python train.py --n_layer=13 --d_model=256 --n_head=8 --n_kv_head=8 --head_dim=32 --d_mlp=704 --vocab_size=5652 --activation="swiglu" --norm="rmsnorm" --norm_place="pre" --norm_eps=1e-05 --positions="rope" --rope_base=10000.0 --rope_fraction=0.25 --qk_norm=false --attn_scale=0.177 --bias="none" --tie_embeddings=false --parallel_block=false --init="normal" --init_std_qkv=0.0418 --init_std_o=0.0 --init_std_up=0.0418 --init_std_down=0.0 --optimizer="cautious_adamw" --lr=0.00078 --lr_mult_o=1.04 --beta1=0.9 --beta2=0.99 --lr_head=0.00657 --warmup_steps=203 --schedule="wsd" --decay_fraction=1.0 --decay_shape="sqrt" --final_lr_fraction=0.02 --batch_tokens=65536 --seq_len=512 --doc_mask=false --train_tokens=451100000 --steps=6884 --dataset="wikipedia_en"
MLP neurons of a small language model. Each row is named by its layer, matrix (gate and up: input weights; down: output weights) and neuron, and shows model dimensions 0-191. Each number is 128 + 32 x the weight over its row's rms, rounded and kept within 0 to 255. Numbers have three digits each. A neuron's up and down rows have the sign that makes its largest values positive.
Before each neuron's rows, "fires on" lists the tokens most often at its 100 highest values on Wikipedia text that the model never trained on. A number after a token or word is its count.

fires on: "–" 29, "au" 15, "st" 8, "and " 7, "\n" 7
L9.gate663:076133135087079161100144126196066106102179163113127134137076151144162152057107216147104102095119125137138130054119110158121123140169095118099134125159123149091138083075174079115120107170140130080156125162177078103129135101125122109115092136124101089125172129162105142198112125099120126074177141098137123165114147118097171113128080122112129165146110211194130148121093156107068172123158146116136197134046122187098149119120129154073137121153159106149121131164118107110157129125072086128150141154074155135066112138109151118138141090049123112149127104151146113156089102115116105149
L9.up663:063115139093103119138127159149111117118085158151174160134083085138120130093156128090153078104128177161091135177145143148093151149125142132126156124208098176094117163154116106081189137128131085123169154178116148127110124112097126139132093087087104178127189129141135150140147119166134193055162111100147177136104117109161132148135112162136155113197156135117165145142093097128073118203137161099087177171111053137062163163129146129054159098093163161137128108141124104116115043142074115051084135123120142178059139134157123158058104089113088116113115162117124133172096121175101061151
L9.down663:108094105120168126131131134092120111115156136148151169039153152093155139144079158124144095127096098172099022159094127080144056139096131054121116130049151104122117117093076087123123147132135180107098123169125080100178206151108131142161121128107063100119167131076123132169166165119127128188139185141109033145145145127079166164101125112144146189056131116135085110117087117076121134069133117158177143130094152116114148114172133081125101090110178120141111138131099145105126093153127152148081127137138130087155100173109085142149136137160102161109192176145142111078174145131109101078

fires on: "one " 20, "years " 14, "Notes " 7, "member " 5, "instead " 4, "year " 4
L4.gate510:095119121124109165119112140156190157037120152142130089159151160106119120151166070105157163140116138123148142183111069083149175188136196114095127150119096127145202172137086128071127116115160181092133121157146062163114063133091130148128112092075152144141148132157076120144126180152141126125141126076128135203127103136088086145155135132052146134081149099140112141132133121093173134118133147140124135179170135169136180109054104161116123121134082123128135127158070133113122080138176099162081084123128122131159164115126084052131167110141154208141062154149072053175147162132148150118
L4.up510:171147132164111165155087172123177177143100083136144139169147145133160187147135112141099136158103155088132101132161114133098153156107149107142115126164094117139126083145105112132164100154118095110105159119150138122160085109134125178137175087122116185106171143100128090156138130158128192122164163126142146109197199090224108080134173092111186089083182124146179169101127116075157075143114153047128146167145095148131128158065179118103088119094093138103169114086099109160108143129147079127123163101140148169108099131114111162187157082147157089120095175120090096116159116109144204124
L4.down510:117137154145157124058082127122122129125103035118120117099133140109107154110140183129133140161100125112201116120145104124152111127072155112214114093138118167154057143159100185101157174096121084119127116102073134153124119142121124116162086125148101176173127114110155107205116121166101148125108130167125107134083209115134169138083157118120073104122205149123157119075177155109140067116156152103167129134125150089119089157070120094115077153118108142112083178112079108085120190136135109149166081110205126128146140141080043089127109089101141132137178122121126090178134108153101095097

fires on: "a " 56, "United " 8, "in " 8, "an " 8, "to " 4
L2.gate375:087123188224189151136082107173131147114109167128158125120127138170111176137105169166112091088115142165111174071234173126148078141159107087121052089176138144146099111150070137147143175131114176132146092129164116140171136134182151127170121130112123062064103071172158139122129137125133100105093112124133161095130122113141122113113154133161118120115155127130171142122121130130113084087146134110140185125104136137145144069169119122065148082116114088098127194184097161156131098141158132111087151126113103169067125191140078157166133106175118122135090127110141159104171156120132191142
L2.up375:085071135138150112119103119151162137153135147114123108122125121169097180113157139144143043095145167127108138103190061140146142075122081108081136101150173191069139101141055174121108137076153102186127129156133151086170141151168128187146132166068101067126171079115205150087137164181133141077130133144119170126121140097152130097152130150151109132149136110112139155152129158107154095092147134160075149139083131139159145154173118157053176128140106117106162162188149123122154088112180100163119123083099131114112141093125102131120165154160137159116081104090115113089144198135150164101
L2.down375:121106104096171168173092088123113131113146038086078127143062110103142128152113099173209143146137129091071079148118091102089146064143151171120131071142178116088091137045145138108165125095065096155156154087109107137140168187127081166099107160104087132094200148090175125102134108136132086142161133108146127126103110094130152090126136123094131114141138096169111141107161103128165105112160124157153070155075111112104125162101055066103160174188138126131169123137100118179099149101141089169148121141103136115190175126126141153060161147137162116150161150095094144129141165185195061143

fires on: ", " 47, "." 8, "information" 4, "family " 4
L7.gate129:144125116153097186058132161133111179153109137089112160144129079117117170083128095110133115128134166115165141120171107169114100176191123137117194200126113103112171100120127125097116121172131167105080148150099097127162137118094193117104128078094139114115087140115094158162112144123138116153072125159121118105130132112094157100108166126112143170082170147159083149128151172143119125143133143107129129070108176159112126130122090085130108091132179123171118081171120127155129105088125102117174130126132159070140100112182126110123134153098103123104103131053148128131117040043146145148
L7.up129:114068091156094175132160105151098064163176150140155119144138027101125172087181134097097065130073129138095143142133106123136108096102094152090196132148112077148168059140142162178118112109122127117119100111181108141117131102107149113093165162115143158185068161188117145107062148166109113127103097140111127098125118150135115080123122120127137097073140068127138124109138074172122141179115103162102138095090122135137125094165144114119154165163139150224070096178137095135096068118144121169150177141100141100166165097164176090146106112055127106140095134128177105150179113116135135116
L7.down129:142084105120132072119125148105122174131099169100135106127135118138143162176073110157132125133225105140113094114174107109093092148087116154140081121129109109129082163165129102179071203161148149161122098104169118062183100138143097106090139154040183090145103113100172132165039128151122145123093176139114138097125175144118102088098127101116091148181081150127131147093128120174131137097179164164105162118080166131179173104222142062091095095110176131094183121106143198083131149169139141140147115139140130105177155116096144144126125128152091163087168195089125073128118120169110108128

fires on: "the " 42, "added " 5, "noted " 4, "replaced " 4
L6.gate228:127147091119145182105135130130143127117113121132114140119110146132170110210141124212128169105169149116120095077095167106104118118121147177168084123158095127129150112162123112155212135185171141133111090178106096144106102142147130101126141131098155128108066138136134131176176056118158138122149095152115146129086140167122122204138130085143112137072179151157139170114145127145119164135154089104102105212149119134103094102124151126120137159125072158147069211085157155069143089151120076086186173107118086207085072127112159111151137097156192199096145085090164128135114123106146100137
L6.up228:113087148086115121188095170135134179130134149107101072105126074158204115110072177145108168110173169092130122107153153188151111094103112096137109151101144172106119118134150171106140118104108089113183173218099105135135148147142121065185076160077139113128132103061142122098092109177208177178108142135198186157152108111144152162204141125147155157139178124128110128091103119153108110169161162153168174118159210136101128156155174137151063151160080133113143162109115155129131082163126091128132137125162109164156089107142133123177120129111148153126145055168132173144161134133071070142
L6.down228:116145134148157136165132126176160097076099184157133155129124108157144081119111134092153131144132139110126095135157138145134186119125097082170120134208129131082135121111086179136142148124088179153135178122153163095104163169151132188169078169159083154136148158189131149114144114121149124113160098127127139177140152102103134128164224137153108165092109106113100127111105151133089151182125121117148142113125123150139103160104154048139166177171153117095124178090148134103153087163196130068085156116087075093164147138163156150083059146140134082213063100146105170153164151177123051083

fires on: ", " 24, "k" 9, "R " 8, "; " 6, "& " 5
L9.gate109:122126183134087166162170118100140125109102127212075106064144137153095094161129112094190106172102160142130170141093087099180130157115106083107144185154157084114152128144123115143172049097116132121050047068115174115131108142085161090101145149194091120172083101124155114138115116146165093040144145172151113133169112093126139161049159122121122142087131126132201113112129135094145120143095118125104148133116123132117121122093172163142146091173150157111127213172112128054111094124143096122095154128097164145132151119090073135146153142110170090114108116132156159146076135145162132084
L9.up109:107107122104161125127137190162129130126104148148093095124125087161142097126170091181123122147161134166151189138144139106171118142164137134109200126124161134158138129146118138104081071152123095095223146105157067142111156082119164138090103167157163069165107138124096198107107072106106137147166151153154074131063097136095119105157067117063091185116082198129093201111162156124131124125153089142138137082125112133097144180141136139147134149154098057083174171157114091085134139099143089123126137151097136120084119132115120148138128153227144132187140141178110109162062140097127194079
L9.down109:199054159125121091109157188085167150093108144179080087135116123124049182134125113101122145080067188105104114085076100082162121107130151165053119135136155138109187142128081136114091136163175166113165136149134183099133125130092116093075085093106174172129140177112080101138151094091121118131109118120103127129149155150107132114064122066121162016086116100084157077151182141096171107109084095136204124121114106112122198138123157158204162131122098096158098148129120096108193161123123145139128128155127119090107134077176086147095127146173127157155118069123132152100091090117154079101

fires on: ", " 29, "film " 7, "- " 6, "9 " 6, "born " 6, "by " 5
L6.gate333:116114146096123132163191205162118091167169141172122157128166067163088151129174095153145138144126170149106128118123182180122165135116131099122226117146116130119187234077145125129073093110136171122139123061119127165155106168187103161095129129130140183114135126113151091063124118075116131169142140104117181121052117166090122103139169128126105130093142080133124163115135159156177092116105182132181166144130115149092127105094142147104114097088094158157168095135079105078134150082088147154148099092098085149192189092158141164131100122168135078107106124159114138116068137108092124103
L6.up333:096135171166057150113138121148119196081146119153116153135118127115170120154078108075071106106127138096083150158111099143125057110184088103091129089102137153093185122082095136146126142083125142179134126112080107126058108169068120158135188134141142112075086148101064136087122075108116117151114155134158090174140124123153144100199135135132070084124163125134146106138192129189085125112145112144073126128132165120162103115136134145110133139104130167092154064098137124122089115063043163161142139160159165120130089085177134118120085137172130082141103092147058081089119118090123186160
L6.down333:133149143167127123164080068157116146135052206098099137117112183078139141161097091148115137127143112090127206099091139159151101106144084105102120130096185159145112122126107138128169148139045141125123131161132129107073172164118161145182124062107125123096109105141135108071103088150135067116130105118140158111135115129170111142167075172146096103090132135108123076131144130173130148134114127104089150127179130074126123115167108096124132147154138093141146140113109118082141126068111058139115148174175105125147092067134106105124166124132196195173121071121154101188173080170117186064

fires on: "in " 16, ", " 16, "- " 10, "made " 10, "published " 5, "recorded " 5
L6.gate122:163170128131120121151162168075133112089111151071130166128153134057144085132144135144143133151076169120085132114105135093123094172078095143123163103085106101077139148144129156117178100117106147181082138086112157180131161154094088210131131137116143136127115139110100128135105143150154190114129114160108121144064112153103084212136147108136087186081136138163096219091154159134153096164161157184152149194151123135072100088156134094138132095152140121191135175160103087049102060099064191145109161104157113130091132121071103133154124150098120114182105124107158110063074076129100116138
L6.up122:145123094118082147157189209104164104081084125166088154188090138151164119110112087115075126141108099101095155134151154135141125132111097159141136160077133036121062099070153162125140124109149098160088112147145120146155158182080172121094164112195175117135152138132139144140156079151136164194136111129161098146136191131194149139176044142104081080080126103088183166173126098178108111129165135103139122132116114161124159046101125110110113151079106175163187176060160082128164160034116109148138167128159104125147129110161117113100118141129064106122097155172137087131117177164089114089
L6.down122:119112147138127081155159152147132104109144047135126100109104100175132143083097127137118125103162114082167116151186091208153146157115176168107086109154143112120053134135132164174149129155119133104129135156143123094129084105117143068167125097150126066118104105118186148178137196100136153141112152123027109114166075162124152149215088133109164147193118178102115113229101126165095157138104089194133109139114159162103143086143139073156125141080135144128144113107168109113121129100114147114110129149142128140130112127205107145114144088125127166073184120118116097163127175175125187099

fires on: "\n\n" 60, "\n" 6, "au" 5
L6.gate490:148125147154057136119133128139074125133138159106146116114120164105152137110163107109145121130157169084132089125142116119054110179183103092097121118109094115162151098145141116145129145199163167149081121152109062122126139203173081169104063101129187105101118196158165134188135141109119126115102105109141073153106147142110173117155130191210123152156160124157132132116089186150030152140181171101128212121114141130133175116147104107111121077090134094122111109110151131106127142159157049134163127097081152190126165122127135111160168116113090171147144070120110094107132045101102143129
L6.up490:165150123106066168147184097101057091117159204120117128151090095070094171050139101157128075109122108130117123175162130172143100155117139082113137154149103162108173160087119111103113094145136115134176158150159124126115101135117146159113109098170155146154141144145149142159096108167155147088170086140122118150080115188138130138126077152077171147122133100171121168143086163154134136121186143036092154139187110133091123121111093138149167136122089149098130126087111135128145044114103120085097144143128110108098186107125148126169150072126177125174188088131139162135044135149118147152
L6.down490:098088114111117087146159118079106121130144076128064130116119152098113162112186107160113141127118055037098101139121132156138126143102055181139150111101113108198081076096177110160105176225138125215108143174112157117078149093128111157171107101168119090112185194120185147167144115147088108125159116137145051139111131142088124140143109152119176192141171121149103106150092161144079105089109191088071165138131113088096193123096143108117110105159131125109139048141131095083186113149122090166148061109113072137136123124125134129088172144165135120156150137126106102109196093160109153129

fires on: ". " 15, "s" 15, "sc" 9, "\\" 8, "PS" 5
L6.gate166:091128065130134148176135134101134141039147138184107149098152135149091154093163142209135134102130089155133073126091139173126092163186108139131067103173152123146122130090111146111160052094117112166099144111090177189142195142050136102134087130105110088102114120115135166141087191095131113086185095144119188094130127097169125161068151107122156181130168158143208101095189156154147097153150054088099101127135161118075159108143100146108187143150086109129108137107103147072088078110143084124142168167117194109127136109121103114170080081102112136131138129143167193141185109098118143123
L6.up166:128124115071118153133109138160180130151121146156150114150108104123103134151097095105081134114084174170063086059129127069086158168149115143186146080151143120138036151140124169170107108101069099066144081114093152112118136129067163099171080164173132146185124149122090154117151128095111122115152137128142072114127148119118129144134162084120142113172159124178134090127124131037156057110041101068165111177107164102148191076161154117131144064132150115156106123118146136103097173111132135158170156117097133146138134074105124166069093142125122083115110135133118141130153119056172141167
L6.down166:145142129119140105125145112097123143140114032095106172167177114145144153120123110105084160102147177129094086127147087112144134093133126129133075065103123131119074140134176169122163127112144086166107191138133156075134205121122087129129097076102107148161113172093129132117143150101107124065107100194127108136150152131137136087149131095133137150200177152132106134143158141161095108104123115161126209134114128106032111095170106155133169165154128112138105129141198141151115104153101193136102164141060188114150036121173150148118127154152098098135243131145138074186159149120154128154

fires on: "for " 29, "in " 19, "–" 13, "on " 9, "up " 6, "and " 5
L3.gate382:122115149125118173156071183188123102131184101169134101169073115126141155111184109034157138161101169137110166143128072104143125109138109178129026152142120091124141161086156052145141058087126144126136142127116087120103114128187177087116124154125156112071153143120142125132083156174128136137148118092132169116163139177181150151149141119132118156134131142140148116108120119162153172151085108139144124096121095146114099144182097183158114141154067095129120148184103086102185028136173137134128181100133167107093110142136162105168091159089098147161158138158121117172121117118084115111
L3.up382:092130142127133134144054029181129111172118130170164136166177102103107108109136130157155110139197174165173166135164085085169132116123079143132089147158103101079102083160131063139189039123135142176103170152074139123173101152169163161121053139121093138184122171135158109148058143148131132143135106110120138122102153098167114165091125144092180170160152153188070117126074148098138106146125134112157088066150151111153184113125120146110083130159225103075163137136131129166105067146179084101123092092118113167110169121108103138101152133128131122183109176173164165084131180138139117084
L3.down382:184116083097101147139100155165142106086099132100152163156149127149131161058160137078122135134127182142068104120107071096104059133159164175150120143106145095078122104092151113100167157116134111083102097158120190155130145180108127121135090149067144184139045105099164126098153165165146097115135125105145138115179225119091182139075102114159163101113111170093156113131137042101135178124106174129146094148097151139186074188129140105117134164126050153191127138150153148124139137130115135144156127129132113166078081164139133142119154118093080131124121125181126127138158191135133220163

fires on: "os" 22, "was " 16, "released " 13, "| " 7, "for " 6, "and " 5
L7.gate332:108165137150089157061104156139094097118107133135132153123122105191060130103103141176082096136128112171131115137076142149138159112141130088172137123150123152125184137123119102107108103138167122113171199134117209122190170090121112123071106135107116176114102113122119098131136096182127144178217115119165133128171196154134123094131139140157081094135121098087078067161141134114122152119117150116199132185062117154083116108122151135072099133143170081145135093126142077032127076135090118143073154128145132157137188112157113143162102145112147139169109112097149145101141155148120067106
L7.up332:205157097139115097136158146138140121100147099144137140144143132126109094123145153074152144170140091107156176111149064150108139070095116170090191161127154131153168122128062087137121088181106158122165143154130102096160126210119129161067195158108164101147130065140094123096131139124082069161129133140097181187117095122128136133225119082125105168118052131156147082115071200127074087126137098108123155155092142155117163165123131116116125195135115163124121122059126108164133137163133115089156187148140115097159123145097136105128129204126089191123151124098065116099136083206108136155
L7.down332:157088178172190130139097120133118062110177213137160162196100147079088128121151118144053110137112185135107167146102136134141087082090128152072105108105091117113174141072126126072200142096158186124091157169114109133110163157145094111102142119150146139137166091162175114187125152130186178145149106098140137144082160113142197183154164101179114145124123115052152158125107104152191127151218126089198168181115103102142066122172121108059102114132125156150160117142181090123101136135166107143083176134128110164134100124127096095118145129119143128129103135133155146116090177095171110142

fires on: ", " 44, "k" 9, "ress " 8, "– " 5, "er" 5
L3.gate448:111080177136158107102102143119144127162075153109152108124145135164181108073132127143129123183140141118114102120164116135125128156130180119161154164178106165107134200090129112162141076181081123109058064117107134179125099147120117102136200134177153118171106125174098100135115190185115113119133101138130097136139077115109171158070107169167167136121159148154145108114156074117147113177129170086156128138160111175141202109145181151131098136110154145131164160129124125107147139123133139144157128053142114168122194186129149092151138181099102127090114135118153122108141145110163134060
L3.up448:126112166117136104108124187113121169087089137116127191094108054130113137112102132083078055138113111195163085082116136112136132192153174152128126113175129101142146154093143154116084130153067116153118137121111104121105119127091129119159120168141165137148142099106139138101106165160114128161109157096180132134139163130126210109150082104110160133117144175127055145139122086174083081112118128171166095057147111138078133109211117146169125121109193151122139099074127075107137084122149134062150055149080081060120158126094122092096113105099156164153149124117108080161143142114109115091
L3.down448:124125185121154120110072108130064142207121107120120119134146186133118137105078150124117116125164082124134126146064121097098117128147108116121173161074120159159087127170116144173071091153100074173144127123120154147063092101179126139155125213125119077115128169154086131059104167131128126147128100125156184143124088138091131139139131065132174194146149151120159108161127133132107103105107112149169119023115150129102091144148173101192084140138159094088122100067151104099136066105114122106136079145127158090070120166138168160129121158111125125093129132119113090138095175155061127089

fires on: "in " 39, "at " 18, "on " 13, "de " 8, "a " 5, "to " 4
L3.gate263:121089131157085175115117042078093112118120101129168131115109155126068112149140139115123125078140150089165170164178131136095131128109117127095068065046134132151093137122130164135184181158137235196124131183108067087133151175127132105144104048118133128136100087091137132152119088164153082109143092161073094120125152172148049144098099109191114095119142107115147110137142142118156111091195122148134103123110149144120091126098081194103104096061073145118079137128114115116079188064167155117174156130109125144124121176163111177174074097126129079118110139162168140071129121116123153190
L3.up263:148148144123143150181101130155119126105139137121140107096142157120098086129132110106098089116091187125192140134141081119083131138091084110151146109081135085091098100127138147184122108059099211150118178136101124112124129122143152122131090138085157132074106108133142150173111129129124093174133093173114110109127110148089099125180179133117139153199176106117169162171138115095093114100217152077101028081116135126135077144124071186100156149169119148106150124152128148154187114112134121181116118133089129151154139160189106168161055119117136136130173115151124137029167096081149200166
L3.down263:122152141094187120122132173168151133098106129175061116184149104137145069150125155159151120130115095154106161147107162120164165171120179156120165099138175106125145114185132102130060134160096086191151108070161137143072115206137180107118143186177088177120151178152148101066155171148105142082152145153196123143097043088103162179135137113051138120160096097136087134124068122109148133156136132135140125169109127086144139148093150089109067142194138108123140130122157090103096123131100110207099140108114118143179123084092172064136162118155176187130150124132075180147117170110112131110

fires on: "= " 29, "\n\n" 11, "Party " 10, "ks" 6, "ie " 5
L2.gate78:077192128130170127159099084113148165101115108120099099099112144131132041157145107132099127202082143116160192109108104116096149111108131124135131125138125204167122174115126122089130120105089124113116143136158180107098152119110116145149114104075112129113128209089135126092133135150097108142094087112153162134134138196143098125072125137065123180196133129163082161161119163048115101150136148099141122161098131121112161167112138172139125068186098086165049101116079095130138151115143144136124140104121171149115132103117077138108171135157110104140109108110087084171135111110103121085
L2.up78:112167135155132162128108112175160127135127133097122098069114136138127140117069154121129137160111135115155142069105079114096103137114144158139065101115136113165087104218170118038118120135082174138120125134117096085086120115131135135076159118103097113132129146083151084135109126121187100127169112168092090127116128110145164176173151069085202125150109148109107063155086141037118105095144128141131109159153184071137170149099143137104098082158155048080185159139083105086168152118090151093176121175136123177097090086178136108100187100140101105130121141096086098152117151101130116129
L2.down78:121115099092069088073199119145084137127145074099177139127125109128086142140127192113127221087139165154119183104073112152154123137142164123091112117157146092125118115126182044090139115114068089168177127185100093129138152126146150070097164141099117169112112086159060128159113158114149132129115105141154135124092148109149133121101121116156164082108086149167104160126120148080145140129121155165116149163174156135113161082123143107122119150121166105136118083095106210108110091146140120044110156162160206186147100134102114128140135128147077186100064152118141162126160099100140151151

fires on: "on " 59, "in " 40
L3.gate365:187117131079117123102093029203075116103167129096199088097124130174104112106103172106118072113098141161136150152173146133097115143151120164134096088124135091129080103181167115142106114199153166139144134130103110067108129155140088114100095123085098136178135157121122136177097089150164110095143165086100168131108141161139154132146063108124124078102152152054166067146185158145095124144157060119137104105126120122116118143124078142095073119077172115129134109086130111062113049146109124084132076120093088107133121156071157067130076134129096120121110153136128103117130105090092134149
L3.up365:136115167146141117127119195160158189120156146117137114144141158159198085165067150151110126131084077107152140096073103115152126117244134109106102105129160149150127056134150149107098118141115132172145172120138125108094083149177122123136143067096165072062147177089147079123155088080121093162135119117137100110130121132090083123099150178105193118157190118133177157120108080150149117109065177163128106154156161141114157130140110105078095085086092078055145141072128147163155120108129108083090153091140113136132148166143120120110131157097117126134114057123127122117141076139099114151
L3.down365:076118156092198080073161189089121163103120075147100150133135107113162131226109109149118117122156118119125171123077170145108173113132192102111148127124144117123129116140118131122049182178112101122102121047194142136116116140106114142150140081119087084094153112143128160137112168121166121126098128172129099130152101056122089167100143057147140151131054180136082169079072124110114112150140137152156121120126057149151164109113164123158133128123071081145130096168129170119130140110093152133125114152155126174120088067153099157107188133135176241073197098092092118107154140164129158164

fires on: "are " 36, "is " 24, "was " 6, "were " 6, "which " 5
L2.gate16:160108052110134175111086146133176143142111109236165024094081119141109137147152128122037095153099109077134140151082149161123139091120167115123090099148136121085098098126126160072200104146096107112119129085106124086095136105112145142156125183109113126104180147131112122102094145146172041136130163156140100112163133121116092071119142129136131103096148063153089128163168143132090139132086163106108143105102121137140123061117105159119152077107093102118096122109128134071143126142158156136211182110153089115115155076095095147139162098108048118180130191157205109112183158142104142170
L2.up16:141160148141104072128157144152158124100136175108093153164100128170143148059134126111146126062138174205158093112171173086167114174184116104087150114149139125175171106129058132137112149133224145124119135158155133124147128126171034117196146131157073158093064124116168100102130088092127169119172129154146181138128092116163097174110097093119141131128161148119068123160138117123144122133137096143087105204125135098170179121143124149073181126154154124153164130132113090108118132075149052160078128109143198146154140136162161108092088130184110095115102159138157152172145109113130166099
L2.down16:144162141114124117130142102080107108156129041091138128120168122123112062176154130096132138129159061095098088135105055152098113121077080218135114127094143152157082152104173116078150105177070124166095089130106144161147134156125130069076133112139187122123110111089067129161085067117084129141130076126129126133090215148176100157095142117136096119177134161138122112092113193138144107204162178117103110117113122150059109154110151128114173166140125084131111147076150128072079134166155134123141124118138110149096125144124131149146114147116120116043165058104163096053075116129174120120

fires on: "and " 30, "of " 25, "', " 10, "for " 6, "in " 5
L7.gate331:092120100144145149094061139126096102114118101077121091126109106127110160119129132085177160093147172130122120116143096098154192102094147114186078166164081165195098129062118105152172152084124193072105096153085107105100171149118166104141071109117182118122151177150163146107132086136150114133158099089114121113144161128100125103112147133174098120144124103104090142171121122080108122140128063164154102111144106100080079123152194099156183150124131123178127190082179059056198149116132111086130087133135143111124082212173116164183129087145134066136105146150107129148139152178152128125
L7.up331:143138124127102109122098113106112116135145101063147114140141130092073182100103106158179089147143130166128148079142127093121144158124143128137121127185132129178129187131153144172150185066150149136115138140158084128160055101161136152177052181071097134179101102106105138105134117127133078101148112134147082108077144128179117152094150111078171100122110101199114107140143126147119141117112143132100128128113148116134099161159111123090131154118163160171165136116085150121088053118113188170120129066145152154164089173152094078127115149154081167155152216181143096083070189193082144146
L7.down331:123042083150067194126163132130124207148150121145113098080060122142141107127160113090140115115118158171102128104140175061159164067098120117093127137139134118117087199095121136102112134105090164086163152196095116094134156154196107118164116164163135067179114123143151162163167148147076115127116135136172086151143107114123175172097157132138180083110078047101096154146134175088172137152144066113162120106155147118168062121160116142130050189151122114132120174162120156162158078133177145144124107150124095114135123157131127091156143135120138067091119144164127115065133146126104067174

fires on: "'" 18, ", " 13, "’" 10, "–" 10, "." 7, "down" 6
L6.gate697:135050126115126127130172100134089171102156129172084216135141098067177169059114105174119146116139148127150097110098149158113109151166144139163132105123110051087125130083084152116135115138144094157073113146086154126170093162151070108161116091138087098125147165101153188150077143098111106097122111130096133121140122125133109066152181133131037146182131111121123126170170092147118147144083122136113133120151064092072097110161138074159149135117093114131055084150058129148118127109190131146147106168122145128135130128098136160181148176133132093076162169118124116158193104152109127125
L6.up697:117037085104087164154157092170105169164122123134140171160152112103135153126142153134071153130119193133103067106117086110138147075118150142093117130188091138188092140152097131143091080122166208115115126115064174124160096173137151168159159168070156140130128111128153105122139104112108071173153141134075104119142134125110116126080089098185124118104166193110153141127137130131142182164181088174153120154137107098123108205089140126097195139149150093141104114113138146164097085160152177099123086109165133133166177126174118077150113187073143127138144139154176141131133124133173158165
L6.down697:153100098113110135051150148146092097118113233149093108096067103159114138190075075080138071115166151063105191083069138158108084138108179135130187147130160153123067109156133130103162132117103143134191098131088059107151143113148186130095074148076132128163110059145162124101121106180127171156084130113153076171102159171118131150145125144087164135129140103086092126144179119115113099151138103118141112104183141142174145083113116145165118100113126152140128085151134203137168131135123152100113125126129090154094137146137101144127147108137162095186141150107107092148052171103170121140

fires on: "in " 33, "one " 28, "to " 10, "its " 5, "using " 4, "on " 4
L3.gate662:122097152101102156128141084166147193150139066120192153118099195174128194130121127120118113104095139096192135128176141153091096159107084117132113117116100071113116088138157087161136112130151143145133133132113080125127086122147117085149121111111100142150169131084107105169118152140133147121197141089080121117127151174128105173088088137123101131044133148120133080127168160114147099117126116172093182120077199099130059165105068155097108148096114100041142158121110155112088094132137120094138157128155107140123175139118135120160101120067143141122154126127150182138123166093148130145
L3.up662:094199133106106109111140156121090118071117114126150092096080098156160103129165105094144153131063109118165175121027125108101079071125103135068071114054172103112107126068138054134178153113160122177085100124207091136130110087158085207127136122125154129105187102135048134109150131150118107154159170108132087086152166119082135124115134098134199136142136135131082131171158114141089087076136173144112159165132156096117102136133090166125100105068098068149152131071144146088097128166085163132144089111127149178112168162090101111123190122097156127134118094108131151095130147137153133098
L3.down662:147144144093149147136121100099156122166148113167165139184149137103080092101104195145131130116162119123140139151188083181108154132157137117145128138181112083144141110194133130162139110125138093102109110145046172112122097157080158087120100078167075119172127144105097098125113137122168109082147111178110103138084080130127085157202117128124093171050078115150128112116112147110161103095132120142170099119090109117198161106124116157081132158166135171135119131178116023140123132133102101149138146188077100113106162102142103117139112188106149171113207138137139150148078124148143170180

fires on: "s" 73
L9.gate85:155114163147103111189109114107166121134130083161102155131096135069193113090178167149131111130172101114131152155142117122133103144082165126124150151138183083186122099126082128132113078153114115121173142122111159145097144109136114127141081060130131172180100080095120149158127178096150174125129120171117109132101129158108152126052132106161114156125144153115101108133136172166126164152158109121148161115144166139043179135136106164048149131103134109079140149089163050109152106137140034127116136132149113125083076180056072145117075123152086200181126102144140184133187093134121123140
L9.up85:153122187116143124150142156058151142135112149182166146158056142131153095099204114134057102089126091157098127131154118109145192134101142125189128171129130120131144191111084103061194135055102140149141106143074117133159184119086152104134168123108121123081170140114103095132137074149123136071135165131107131101092118132088131069188182135107127123099141123089114133092140031146215157090079142145154164149077134113160119125108077110221159105147113147166105099122136151139141130146132127121143101110106147138190121109136113107099129192196077119133103164084119131135136154133126133078
L9.down85:205113209067196138141057087116182145126081076115144180147163168195117166129075121105138161116095092174169077185089081116109099102132120139168122082088131171163114124115145163084102097129149135094187130164134155108120150129141135142162135097148094103127153137073140113191175173124147145178172094149133140126112209147110151058164109097173112135121076114096130116207107142143070126186095131106112098096103123142113135155135163118171138085107134153128167140140134139123127093088121155099140144193136149090158129095121187113112142128153179130107184078167124135130137138109105121091

fires on: "was " 14, "\n\n" 10, "signed " 9, "for " 9, "A" 9, "|" 7
L6.gate365:116132125070191157101142064138125038106074168104108127148129140149126079100130116113138105174156103114102133092170121149145158174106053121135116159173119169085159140118105117090103134121110130175130102141103058147172092142115139109120158085118089092161076103123157106119173120136055095137195145134141179162159194143102130116119101094185117091113107090160113096111103067148146125116095112118036117130098104125137080074076148136043112189141093132153148116144148109104148092103119169118146116118163099157072125105120112095151127090143119100148099146158115222105121141142082165075
L6.up365:125162100101102083143105058142163131127116135174113102095099145175132199107105089121125103146197121136133124102165132226099088064159173080105060135122124152153163110144133093104175100148102118103158121128122136112146130133080081176117118139076139140142149165084105143114136127089109127126108121155142171110071076139159135149137084097109114110086183103134136088090053153118091106097164136134104151151155127125080142181094184125071143184169039102130073126132168040176198113120129121087136063135125149068102131113104093107115118165192118124096146156123099173169133211191130130108
L6.down365:174077110140126099121127120122098184141108197097150187113097112094134149071195112150131169125096161126139096142096184144123124138187124143068153123128122086136072156121119142098207114144111137086155123148117083155071090086130101118084126149118134113157094151070089116116078089064111133097174126139091177106108178149183087135127178166135085059114140113142059105126121129132125113122094093097117080112186163138137119083099059119125096186162112089137083079123202077135087187091080075112113135126142132166151092132116120172158128096127149140060119184165108152128181163089093153065